config = dict(
    qk_norm=False,
    init_std_qkv=0.0361,
    init_std_down=0.00637,
    warmup_steps=506,
    batch_tokens=131072,
    train_tokens=482500000,
)
MLP neurons of a small language model. Each row is named by its layer, matrix (down: output weights) and neuron, and shows model dimensions 80-175. Each number is 500 + 50 x the weight over its row's rms, rounded and kept within 0 to 999. Numbers have three digits each. A neuron's up and down rows have the sign that makes its largest values positive.
A block is one neuron, or neurons of one layer that tend to fire together. After each block is what it responds to, as a language model described it from the Wikipedia text at the highest values.

L8.down5:533441486541501423508457586476482457514475544501555444471539557510543511429458521525545465477489522552515416566510461551451491467567484545444506502541587461490453549437483581528572510577508535451461422615535494496489462568489499437504525468515431459524480444621412522468481469461525498476
L8.down7:495415438530548431433598590594542492418493539536442493500581373471439502413603461499541453497561446463467510521505475470413441494527528519547456518461511533517393543531518504519482516511466421571573500432477546536505538500562509590573457556408485485562516512439478544482532585510543497449
L8.down117:557511456508517484521380523416470431448532465448507530529513493494517449442428446478540534516538587534501408500444492523533483481563501518566608516600513468444366472498470458426510546552553359497467423555494488505543526459576450459478531485538470549544552611352461455542479470536500518569
L8.down123:486474440529485485563455626488562505470475473510456506431503507501384493456407573520569494472478470527556476558487595474539430509403423474451617422495515485469509501566528509452485534520416378491465436491493464462474474473540448611533518567518556443467531402551539469512453503477439509424
L8.down197:494514531551456446465367477532518486542497467596607481424590404424518505554456623471559443577511493472590466542517492456523497463542464454534430522464558488475500519501520529616492553464475558509413530577370425491475637494535481520481506397427480483482500456532429490460537548511559471447
L8.down231:514547601603563465452450539485463468472476512481500460518439476585453524548434480504572510521480592557516487537613419487603410402502493473530454584498490443478454481488491469487530517590562591474496440488577532404492517524564460499491462559463492454535466439516561459546507583538426437531
L8.down281:483546569474530597516500522417576424531488504418497534487491427520435367472481456497521544570540588536523381635563541435454464443508558489424546551512533464480420572567475482478440498539505617492472421563531539513486500505483422416478514471466388534510525470618599592464506537537496469457
L8.down336:581454556554473493500482458598501564476438518466420526584485511501499460511342472499544498447542502511458468559475483485402563514510453516495481487593505495528467488513440488485493407473602479476470518514410466435511519476493439507480582455448470474537449524470504514456522501536453543501
Partitive quantifier words

L10.down198:513558449558460541538459497473487565516515501518555523503504512541609507553509491509409500560402531598502463465477598367381419500585434502572504475483533584424614515559602559539491429473490485513438493488479479518558568516476481484457386514378503593553470626421463567500540532461569514461
Structured-text mid-word pieces

L10.down24:443481433498527457517489589489539519448523513378490563553578537602458532542500473501589528539463479447525560436453577576539420460579490525492515580530617530502472419484422433480551395521461434475498439528508592428484535556550499497516593511524435545578477534488444488415541486596459425436
Mid-word subword fragments

L10.down180:468557542504486474485399497475586512453415449496512487428487489533583468549542502488532535485537483514542426482610506522482511579575594542501518484499506513445492376533457509528442544581525503517489423590530535465461510468491454506545549622478440490427547499506577510484524451593432513475
Adjective-completing word pieces

L8.down1:471502455595470508595515524512474457515508457375504533490481524480420425566491513544548515583477490520440482540443487614540618559433534522553464542489600446452529608546537540524470452459583573523436481526537529593524450469511547490626469520549547528511543473482507493521584502478449430467
L8.down26:524508565551554514493440600551531460489418495437481493444533548487469482562507415461459468484511375490493574525434502514467575509481511532484630612488472505509449550416385482509463486505476551512530536514581419406499438545467512597501532504523554504480536484389509519452466518522576538428
L8.down73:509590568549537491527464483524485460545495551413587484537425454508544547524496473434553464553448491476536545544520545502644483446394521532488521446475570479519478441446502527517476514540532491478605525490479511506517430596472393464485527426535487508501346446552523525450531449535523583537
L8.down88:514538428509522403498544459502474505506517462557500553488624492533532484491522462543566421483426507495422455497469546512564483499456578551469522458432499515576536486518529591512486458431469484424488520519448445605515471488478467510507502466468520519532437540441521405484558417523597498508
L8.down173:528504449481469358474588525592532422525601498498521526562424457468504543583539456486509541504549422454450483484506565435567563599424495447523502510449444536541555493460535410461492380487449512506497463413512409457553450558461378503523599529479546486475532514494555530506548559495556531561
L8.down175:447513495499486522440493474429508489517501527484449442528562443479484502532511583504526445501506510464524503500554527457499449490440461526528464500496516579483574512484534498437434557508451475539517511453510447514504594454519545507443492516559498508423526536478543517495492527488486559523
L8.down184:477494589452528490509404557470492519495472557569458510376504529459447521589444502438520481534562517486463426528507530610443390506454486506443407548505493512509572558480465510590531487558542530410552458501517565564484437475507480504448535526481493420555506507569469484576517529524483537587
L8.down350:594458523480580494498487416534504522529449502509471453503536534581458479527506500481536583429558451570454473467428458561567406469557471486454606403496438439454519518402487501486468500461487564439434468592540532405508438450482475593520540458475503609474519499598454415578525402552496507389
Contraction suffixes, name fragments

L4.down9:463505531540589426575504574558557557524533490562536519435533526534477529565448472496473568498488518435556447562581568508485474436480493520451517462457501479427431507479531522469469495505521476500473463542503517465484512455486572557506505462486508523538467524551512435553415497406455532595
L4.down16:540520559422514468392499460473542487490585432460523534569480549464443551517546432465502504537466435462537426459463443565535548507503528447531515549553452475511529444439521446499467524454425486420505486453481540545547460484593459528434447456506512532479475439496476452554488551489479544520
L4.down255:449508482483561536542473483532460440471454460575520594474527593482462445511505424462529598408502453484511541403521537531514503542612479538506460492586495521497580456478438549485519477569503526426476456524457502561566461535483479539497488435555515523478494429449504502496526563508565503491
L4.down262:541575528506644500523515548388487496526534469537483445412450531531561465472528584524569565517460445409520608464515537502480450499455529461513514494495441408422409415489458581504466436598516498526506537498453516422457432593414480433528515533557478529465551528485381487514444475423543506581
L4.down282:521476597531494612508477461564406481571492468538478552491526531487611537500549493522561491513476511537587544509491451410470540507396462529403541501539447520520542467613533521478470524538524538568548446468415476527503495547489508483527484611507513467517439523532548488566512531425520521449
L4.down298:566550548503501462511479443516504544493513398521497483509456540613448569457401496420531510516508501524522466489434466581564430553480553497590485558506482430544497483462512497587506501427492451509451443600521548580591449553356402455445578461563506514468512526435436537569470459480541465498
L4.down341:577410552538537546417520497586465491491517444505468501484501509567490414445527503543455494556460419470557555455470526467552451582453541541457448598482460459519577574513436486542476493523557451573525433519566529554530453557483476602419433433619519502328487436459462520505419425502477450459
L4.down352:464471495525532565521523477539478516512558477482487472540477465513541529499525502611476404474421429480463473503502578526530551503430443535444478565456470492487485501497474502535439496529488508626460440460452523556499504437534512402505468490559423503513541545480438484502446555472468487367
Article-start "=" and "of"

L10.down253:472482465449499547504480502431480440530440508519588548470543476454446488516451484534481499486542549437533472636461444530540399578558435458507537548576553511518543543483507517484469468497528492512480530435499517572480491537504495579438510514520580534499520470495508564565517493451529441463
Word-initial fragment tokens

L4.down51:388521504593548439476595515463503456470479531483488538507458516496469367463497547501522489540506465500442512509510428554510593431562486517526483596481497462515530432552450570507457446507487527520481554482430508423566545501449527464485473460472565487448430612540459509458549514534411552460
L4.down156:542575524486461493488475507483525511543485439429483545529472504492537422503523494484590571490593496466437503574506544482462533569485490564555461484508577587405437482607464472415529456430454501510523462519484529425400540457586416416551573488442518515463530451551520423539496408411432487462
L4.down162:557515508468539451475582516476603434523533480429533432530453481460515520469465548480398456543498516487503589460508421448452495486568517522511519547515510527605522494406563467449567515429457496407543610508485494529582468449506534473452569502493472503465473497486509523529427459486440529574
L4.down206:552531486528456414506543612490414476533451469520520482497407591515471588552519474537407503505541455534488522523524466577493537523474563468578428509478490504614468468448349455568457542497443505542487551423584524501502554492552561494521554500457553532563503468468418475436541563395592457474
L4.down216:447559510497503518478554422416533474532535584530510479491497481459449563365413473521465470527473489464429595543448504560523537395457457568511442538540575574467487473518496568556533510522502501509484558479492514367497448527475379440552511562475510516486550523513520455554498507467504510456
L4.down248:498512397477489481529463433530473496456517464542536501439527561510590450441507507548603474408553496530498437517499453477464552457426464546500382470458520517403456493604450465526447484482507443503525487578497467426426479521524384507511506550529516415506448475473597428499502471516435387442
L4.down314:492557589544487536485526457514416462503460583526532478608478494548525568492483539427510459486422488507468473510484539489425511452534429515543538504520531473530514597510447538513495526494429391482452574502539474582565512364547577548510473530510569485438495511455466447585477523506460502474
L4.down360:418502477561639368530500547464445389438527554524496540585549476466547415520499413471551469526552435508558560512472526469480599517547504544479578487503424499475467484500488477466553495504521561472594536487475420507465416572575524503533465512387443515508534598566570462533532617496502545454
Final digits, clause-joining and

L4.down31:565452529501531451562494392473482502490517571405529412524514471517458479536442521523398411473495487525464531551366489518416548431494521541472554482484587494525517492587464487525481450559471488514545483504547494425467435442566521493480478429504482539386522477518435581409576413436474586491
L4.down114:520480493599515480583537484552415470445483499547506554541498478471446503475502418528450528558434442535431421431473480436442502508536538549469527474466528489501459490535428499494541444563509477460564516452474492550500530579530493527376473479373477510543470500461512476508541564542546459484
L4.down192:495459550522568488513471571463516618485545552602462459549414558463448557521497553528547459490514446490455440440502449544424525500441614475548474538448534485492488484419502442498459435487604539462547494459468483460489530499534450537522465473406469522476503503514465538537553510513469546634
L4.down220:480461575453533564486441551519484462492529457454428472456554488484561439434547499491486518503502461475446521412542490597569512518409547621517484492507481558556499521535546470513558573494488499513526459476415542436553534474587553472522539540504515564448469537528404498520507518491511474523
L4.down221:504566578479453499448526403552481571524421461443509501468547555555523502482430501549509487538394454485467538607461482549507547477474465554509447470542443485583565564574489547417497464505462506553575502508555486492522494553564535489399489532467456558422498485426412499591463406544449439519
L4.down320:518447525387568470496424528533448535452569502499542481567407517509500448545523515571497474457528470434494472483570413492573455457502586571541491523419548491489463517501523566530458569501472474408464545538549552513446476510448427528536448460542505530485510535591498400488453487402492541492
L4.down353:562530463508523433484528400497594515521490533581471498495571522527526442480551517448462510466498550376514497500487547464487499518419514503552538607532443579473440481505415596443470470483475487473552513574519527448502492530536466355533486598476585498452454537511525519625532399548468528445
L4.down370:480496555523541459421506471475492466482443516508524386381528532511477479468480383459525526511510451475447535502474511545518441498548523516533409494430483483512421521485465460472489582552484458510558532559593550426444538515533535511483580495405609468607568511493438522478558581445484457513
Word-final suffix pieces

L4.down85:523470539438471575446452524536468540514417569510543587494468511524516421467565467451482570479459524505471452556522428533531384582606395539467490432502437442463531453542528579464484555515540528419452521472447498534495589529518469456431524478571433392433550511466502514500527500566466543435
L4.down150:390496536445516538516550513492484460469489540536466584498482551430511477549504550537424611504625460470401462507465550476476562554447482576394542547510411542530401538522555611529483476434365534551537476411427509532498581464500553536538423420430491452480495515468523448523499471496401512464
L4.down160:471510452427487541504528536504470409598534467515525403504499467527495454578489537493554504506604549552554493466579464425541520428475485493497445580476522485473494537542370557563461420528569477461527486492531489524457466451464537479569481416434506463506486535434538602411553471441474496484
L4.down177:472527590396509507516502520490564456385504414458491388471483442566543454461478452496554502512535568543512465510506374503552475426421413561545498481521524535481519507577537581490495500499444487529528500484429515526496449458518457418478458401450448500545528455501480490549543480491493452425
L4.down202:500522492533510507486471518471536473480478482535515486453468441520483463459516506472497493461544471470379510556583478545515453474537480538537449481485492505453509489493475517551521553564508484484506424517498501443500504435586490488496477534496587523480561559542563500513555456497572452507
L4.down246:592473527449463627448487536430434481474530346458571455446504487468615463502510485534465531502557519496412546485536479569457423529526533606505475509464540552587476392531473603543475591545543430537507502510506530496488493477551489469497487476595510521534514479471435432525455473529546508518
L4.down351:445520479480532572500515477505533521507537480517530505565494551503508440506556518618471517545443501545559536436510526482502443548559425484511550490536485525557456471538531503558450526482540430486490475483508553490515500504543481503543499398524515608457529556619425512554622488492520536513
L4.down369:498527517487460515412474576447480480644499494501540596492569560548566528564438526493482599471416490495554446572467490506507574553566454457504545514571543528540510528547510472443474514509450485572513525484556495518461552393486492514456405494531410436517536518454561446462464511497562422454
Mid-word continuation pieces

L4.down6:474528644555553500542589534442543515485556484454455405424489530453515550488516513445464471535575549549403433474464453513540507480512514553509521518502536621530473494505614459468447524458455515508639534507571476447485579429586453571461517464479482464476433441521424490534489509538441533484
L4.down10:494510513562540503559477569512473498524577579523562544578375464460487480511436514503491542461481406548420388456513500506508455449407462531512483483508440525471442570518471559445494507439439429475518557521411521539426434644561496484482482493454569415518477511519483510503472531559380561497
L4.down96:615434623569444517491508463515538374576484559512436488510559516558520478528496485555507559420452454540459530528480513556512565499488538552460486549556487522486545518524550568442522491392411538517527518425599534526449516435547532584465517523461453531556564501468466451452526441510437419499
L4.down236:466512465602580495511475458446463425435451515618519496506480475469534443546427396529457524496487455504500453484535504554549564514504545600521550468590552556500393530518484439424575455519507595456521488513465453501528428540531472448455479450470462546501551459502566490490446476506394513532
L4.down249:499481420608529454508490552445475457505501468472482592444482556481584606364479462471493564455543518405494484542501612585502524492500558584448481531543475547491476434487534518498445506451567469497522603511560475451521493476469520454490457505484474466488525462583487549502458559511542441489
L4.down269:475426528558508479369489564446397511484487528536513507507483465408510499445550500460450470445541568566455457531497435559399635420514509545537475486467448514541491451542462487442529492583502470653429498550577551377467509429595519529512484573506533409582617530526468496554478444476542443502
L4.down270:405385493577452535499557513560395452579471480490594567577516475472565414516506494477539597495564434561471409446514463511448548492521439583588470504446501563495420490492537427421470509496413430526562504432449482445548555462534497476561418538582533515520524520590536462438450479472520526530
L4.down300:490452446461464438440535429467457486517479427444552455530415587471526565451476458512496507444451462493530581449500441526504504482515526578583457551494483593615539460402543450494474528518526468497529571365523551509544494478555448479508456486412479550467526522491503469478601474503426452518
Place names and CJK fragments

L8.down46:529461468357478452408354534436438498497439478585461474524573493469463556402506543474590552497504540431577446536501513566464540407515491487442522442504538490478492467472508438521460503450480457528509464609528491491505449492529471402510514595539505553405494532518472520526495503466480549540
L8.down72:533526463429562457473503486456477568449517475556458455472527602466521494420478510553507377499435453548416457547439543524542498496496437547508511420415583467460499565547443434575496469453494470445499447483568518514424457534465451615437470469454601520431429465503523549543415554540482504504
L8.down81:431507503513442477531611466475455568469517429471558477393445455465395555466433483482491481553544536514573410489528522485549509503591421423549464477476498502548488463405619416517491513509485442541531470515619432476426472451542518440517561476544484515495497474546504462461391534434505470532
L8.down125:521475503489517502537431559513545516576528560559501465468501446534496547435455522466537418432549504537467429480549573479383489489537533522438461534532515498385549477535471557588528544462451506552438520528472455461545478511517459556648497613457569472488562483548533534511515523426556532473
L8.down147:560424472530442408441484440531498521509432477451499497537586493479482550558425467529457500365599459531468468521529505531489467601453567471442451514523501456452460515482536510489473416487539498488560452488516542506597530395487510545507548493459526444500565533552522456511564541460510497622
L8.down287:551494485528440494433597450442558412579437511533488494517510470478482533460548442540594546467588462485518577546570540508500488563530571497421478562487543484503458405461496481544545610447472498417464535505448506424445525460466464459513459471450539512503511507463474579514494465480422553552
L8.down326:468495426440520503458512527406601584450517466491488609529489403426555511552537407530512538452502486457534524489519525509523505520531440496493474529453375536425542503548627525518504471522501431531469522574508611475471545494522561434521544509574511522542550474476568450421470527437505413413
L8.down352:641451483455424558530460533621477542580594489489405453507448461533479437422408467489531420466522477511478541502470590553576498408445348478451509471444551458482594502576523497474476494591519519533509498550559533593490444463552472333543565538419608471532543458490457558508536465509532490456
Ends of fixed phrases

L4.down11:458521510485459550478518561511480552556413509501457523508449548471602445454581407507481484442448454509509390484480414474509442546582547537463476505423457509578542538485407510550459519572500465438550455471545512450391458500585434530495601477531464501556515504554545463485570464460537449428
L4.down33:537465575560540443499442523503450367465534526514510591535467509527529480514454419486439563484477487477522490451552506564523467479477527540514515513520419477523513493470395519453530523567558484388573568528467523504583487412498471483365530440423510497492558546521534522568561609474489567532
L4.down91:548556532541465521574510540527584494545572457495516520523467534447563521491636524493427561550469565510504499362569557465591522523520532519452446561453460511580480462438501564494419433504588504414501502462385593519454538527576424490491497427520536555502570520471559431474496488478472522511
L4.down146:466571543467468563564458468554538497572487593540480464408486480570442468580527444420482468471436508488452457569509434520611452464533452531520518512510587559491507501552440541510479593531465418420485502526537538494575558503539452413530508542485500480490524521507556412579513496455388526396
L4.down199:546542513489541554593441505570526574460506586556537457516518415446484529567544437465518528585422449415557451469516436532550480493570474485491499512544530509511461458606467529514445532505480472487561479496475584538533535435604489497475493533513489607401616563485545465503574504459399456438
L4.down227:610538536497556548487482521463495525464527519522472425499513509572474515506464500555473505450512524505512454507442498537489446467583520496406473537443503548570530528518532535539468550460558475487492444470487533478407468527542388515604497500460548469446566490480500448530491522505426486390
L4.down292:439482641497519504524479504550501525507476539505454555532504485523488525464512501439503520517472505572492397455484429444493444466524543565485492527549529568402347465539491409447513499488471458543522496561527502455514470511585468485468428492473653535469506494539481522538521477456562453416
L4.down312:600530553513435537501519476557483437459487526484438499427539544438534350533481497573612456570413420523485425496470468586464526536541553572488455467473568530547504591529513425611507476537510445495541463555491513449511441496504541426568464522488526538456453491489482356582507496549522488419
Nationality adjective suffixes

L4.down19:467563498618542393531471483521465388493533440471471524510532405538487510443469479565509515515506501551573562437469524491508527516552503480546486535463470599453389437499515479442595532472496478487643528428467477449478433535495545530409489488360549503504512518515551432504505598467536451502
L4.down44:439410473508546505529522420515487439476551577521485589539506495570568428492457438498566578505594416485511374498502508469453559501492481498605501559479437525522508475482449512522492534548531581463490488404432516497499441553525502551531484504474472523514431464595586517540576457542491536500
L4.down98:453512490572579405482574537460603428332486477524509545390507492494514432470460410423519576557505493497502492504542460585547540472509505574582530513550547536429484434529510474451503597498465535464554559459455516443530374506497481506495484509394537510441488566530555446529525594577454490507
L4.down134:480457446544552514501478547488581493564494614424571432544435419456497446462464523454391480485453433510496531425455597431457469610524529444503571507504521489411469567418530522573577533508493489459499433504477521442527526515416564514530515450528501501416427566481507537563527625452486460382
L4.down148:476528512563579498495562440548530582501517459538532468486430587500467563520501553512446531518562493467415530505564466509475579550597591458596535529589514463497480521553528527508504487425517550512538622503520483542519389547463507511465427499454454548493413492543490515533461517548518542450
L4.down231:462511534518494458505476518507544378419524530514459584455484431535410460528496414569595516490480539549543454472471517515511455496545469518562547495481503489525444483597485519488554486484508499538592482541422480461466460493565518486493482511537509437470479523504577465607543453498546435535
L4.down328:532421479540575548546531433544525468530462478575568543486487467504493475568498475456465521477482474537466482533578449530578521460580378590468521600465439593471493569449343503484531569493444478456431492462557553532514543515454465397540641488395492481430439457552572477449478513481449525526
L4.down380:464552536571517515536508535545519525462448482515464524558482385568537536542474541485497550497615567491521421576557449572529534484440528410419526393494457438471517557412446583444508610448544534445444557548518499427519477528408517388416471481503416529485484498507475501476488529471511447489
Word-start fragments

L10.down162:522461512495565539543503514534559565552531469532486517482600463397492473530491634447603373382524547531515514560476492444455421451529542427455444481495511521492465541453470513527510448522468348533529497570542494515513579482513444383458553464450631392544455513513542558488556556549463505528
Partitive and quantity words